python train.py --n_layer=15 --d_model=832 --n_head=13 --n_kv_head=13 --head_dim=64 --d_mlp=2496 --vocab_size=37467 --activation="gelu" --norm="layernorm" --norm_place="pre" --norm_eps=1e-05 --positions="alibi" --qk_norm=false --attn_scale=0.125 --bias="all" --tie_embeddings=true --parallel_block=false --init="trunc" --init_std_qkv=0.0188 --init_std_o=0.0 --init_std_up=0.0188 --init_std_down=0.0 --optimizer="adam_variant" --lr=0.000423 --beta1=0.95 --beta2=0.95 --weight_decay=0.28 --lr_head=0.00534 --grad_clip=1.0 --warmup_steps=472 --schedule="wsd" --decay_fraction=0.759 --decay_shape="linear" --final_lr_fraction=0.0 --batch_tokens=131072 --seq_len=512 --doc_mask=true --train_tokens=1080000000 --steps=8240 --dataset="wikipedia_en"
MLP neurons of a small language model. Each row is named by its layer, matrix (up: input weights) and neuron, and shows model dimensions 224-319. Each number is 128 + 32 x the weight over its row's rms, rounded and kept within 0 to 255.
After each neuron's rows, "fires on" lists the tokens most often at its 100 highest values on Wikipedia text that the model never trained on.

L12.up742 [110 128  75 160 121 150 157 128 149 121 146 121 180 110 102  91  47 117 167  72 150 170 121 210  86  77 133  89 119 102 107 161 112 107 123 127 132 134 139 150  61 163 109 117 146 162 126 103 146 169 102 184 120 134 150 115  78 138 108 121 100 169  92 161  95 162  88  98  87 129  94 156  93  98 131  77 109 210 114 132 136 136 101 151 174   0 111 180 149 133 145 105 146 144 191 134]
fires on: " (", " \"", " ", "-", " |"

L12.up371 [115 143 154 106 102 117  97 154 146 123  86 137 160 188 177  93 148 146 109 162 131 153 136 174  88 192 133 196  83 109 161 161 170 156 139 122 138 199 101 178 115 128 126  75 169 179  67  81 134 134 114  85 140 179 109 112 157 196 129 105 171 163 121 100 152  83 121  95 145 124 142 162 117 151  98 134 147 156 164 159 129 128 126 102 173 150  88 125 165 170 168  55 155 113 192 124]
fires on: ".", ","

L12.up312 [159 147 114 143 109 148 130 107 164 133 133  89 168 107  24 167 194 149 140 106 102 130 130  83 137 167 172 100 140 116 125 136 109  88  95 149 138  98 103 106 142 128 110 142 130 134 113  81 146 161  82  96  99  86 104 146 134 111  79 153 107 185 177 138 141 177  81 124 116  80  71 120 103 141 163  88 158 146 147 193 137  98  88  69  96 142 143 154 133 139 184 128 228  98 131  72]
fires on: "\n", " v", "6", "4", "5"

L12.up2189 [152 147 149 130 114 133 117 138 131 140  77 168 134 156 167 124 150 168 189  98 132 142 133 125 141 117 110 101  87 178 183 179 115  89  61 121 162 107  53 175  93 127 109 103 106 181 125 101 213 102  96 157 142 118 157 126  76  86 105 126 167 124 190 117 152 114  91 123 142 117 138 144 175  94 112 118 164 190  90 201 131  83 123  52 107 159 136  63 133 146 131 107 115 121 121  85]
fires on: " an", " An"

L12.up1728 [107 156 108 101 141 118 130  62  89  73 105 135 121 163 132 159  85 129 166 133 135 142 181 167 102 137 160  83 178  97 119 104  60 105  60 183 183  74 158 180 161  91 111 163 137 188 154  64 177  90 108 133 123  95 129 131 101 125 152 133  96 112 112  35 143 179 153 178 128 142  78 195 160 112 167  72 162  97 122 119 205  83  96  71 102 129 134 163 170 154 152 145 119 103 161 141]
fires on: " an", " An", "An", " –"

L12.up734 [136 118 180  83 106 175 125 112 133  87  97 129 124 145 152 101  60 132  87 152 158 134 121 129 174  85 117 133 166 177 133 153  98 108 115 106 117 145 149 130 134 137  93 103 178 144 164 138 170 137  97 122 168 192 157 147  58 132 142 137 206 188 133 108 116 180 111 166 132  86 109  98 154 117 137 126 150 223 137 136 161 119 125 116 131 147 141 156  98 181 155 101 147 144 170 136]
fires on: " an", " of", "2", " from", " by"

L12.up700 [120 180 105 127 105  67 135  36 111 100 142 153 119 203 132 115 118  94 135 158 159 112 126 128  88 115  97 126 109 167 132 133 143 110 116 151  22 117 132 175 181  66  67 151 155 107 169 108 145 177 139 141 129 124  73  96 189 184 119 132 156  85 120 150 124 171 170 136 124 130  91 111 131 186 148 145  97 141 110  99 104 169  78 120 108  76 160 204 112  90  94 170 170 163  74 121]
fires on: ":", "°", "′", " ", "–"

L12.up2025 [204 147  85  97 128 159 189 120 140 128 138 107 165 121 118 154  80  73 137 111  41  93  88 123 167 193 148 129 168 136  72  86 139 150 117 113 146 133  86 150 123  95 114 135 106 142  89 133 198 149  73 148  76 179  92 163 134 130  78 108 123 135 131 123 117 104 179 128 168 141  96 159 140 151  87 161 162 119 188 164 179 182  86 112  66 117 115  65 120 162 167  72  88 196 110  84]
fires on: "-", " a", ":", "===", " (", " –"

L12.up2114 [123 118 192 139 158  97 146 142 115 128 126  72  95 214 119 147 128  80 113 145 135 173 125 130 155 125 163 104 116 166 121  95 145 139 105  78 111 120 124 133  89 117 168 109 154 126 128 150 125 129 150 153 176 104 101 177 135  54 154 178  84  61 137 101 112 170 130  98 149 127 119 114 133 158  99 116 107 152  95 127 125 109  90 101 108 152 130 115 150 166 129 101 109 106 147 175]
fires on: ",", " is", " Jody", " I", "I", " and"

L12.up1717 [137 162 160 129 140  89 109 100 127 139  89 142  71 105 162 152 140 159  97 114 147 143 112 121 170 137 144 135 101 140 138 122 116 130 126  99 168 121 102 153 107 104 134 127 126 182 139  60 119 168 134 174  89  99 173  92 127  85  91 177 154 144 145 162  84 132 158  90 139  84 122  78 150 167 125  70 151 211 128 127 104 160  99  87 135 173 123 146 115 129 118  71 145 130 160 106]
fires on: " Japanese", " \"", " a", " |", " Pakistan", " American"

L12.up890 [129 136 136 146 176 149 101  79  76  75 173 154 130 112 150 120  84 167 118 155 192  75 102 178 132 114 149 111 130 169  80 143 144  72 150  99 114 104 143 158  76 142 126 110 163 126  81 113 124 133  79  60 142 147 169 128 109 140 231 109 132 169 207 138 136 172 174 166 134  55 145  95 123 123 104 135  98 105 142 113 170  97 121 113 135  70 104 126 150 162 143  86 164 113 113 159]
fires on: "\n", " in", "5", " |"

L12.up823 [127 120  79  88 122 129  98 105 170  84  40 141  99 144 110 133 120 134  25 155 181 119 122 123 167 185 116 158  87 142 137 143 127 126 137  91  64 186  91 105 100  69 105  94 205  95 160 207 129 123 141  70 152 142 142  86 146  88 136 110 127 135 141 148 202 120 174 151 155 149  75 120 143 118 116 147 136 163 140 106 126  93 145  87  69 104 126 176 162 177 144 152 182 183 191 112]
fires on: ".", ");", ")", ";", " |", " v"

L12.up894 [126 104  57 142 137 177 127  77 191 116  77 119 101 133 120 142 126 183  83 150 145 105 176 134 156 125 104  88 193  83 110 127  43 107 155 111 143 102  92 171 169 161 132 136 139 130  88 139 218 121 136 187 124 108  95 137 169 167 117 151 141 130 167  73 122  72 140  92 107 140  98 134 213  83 117 177 144  92 157 160 117 109 142 127 105 137  97 168 181 111 172 146 144 164 138 121]
fires on: " M", ",", " T", "b", " L", "1"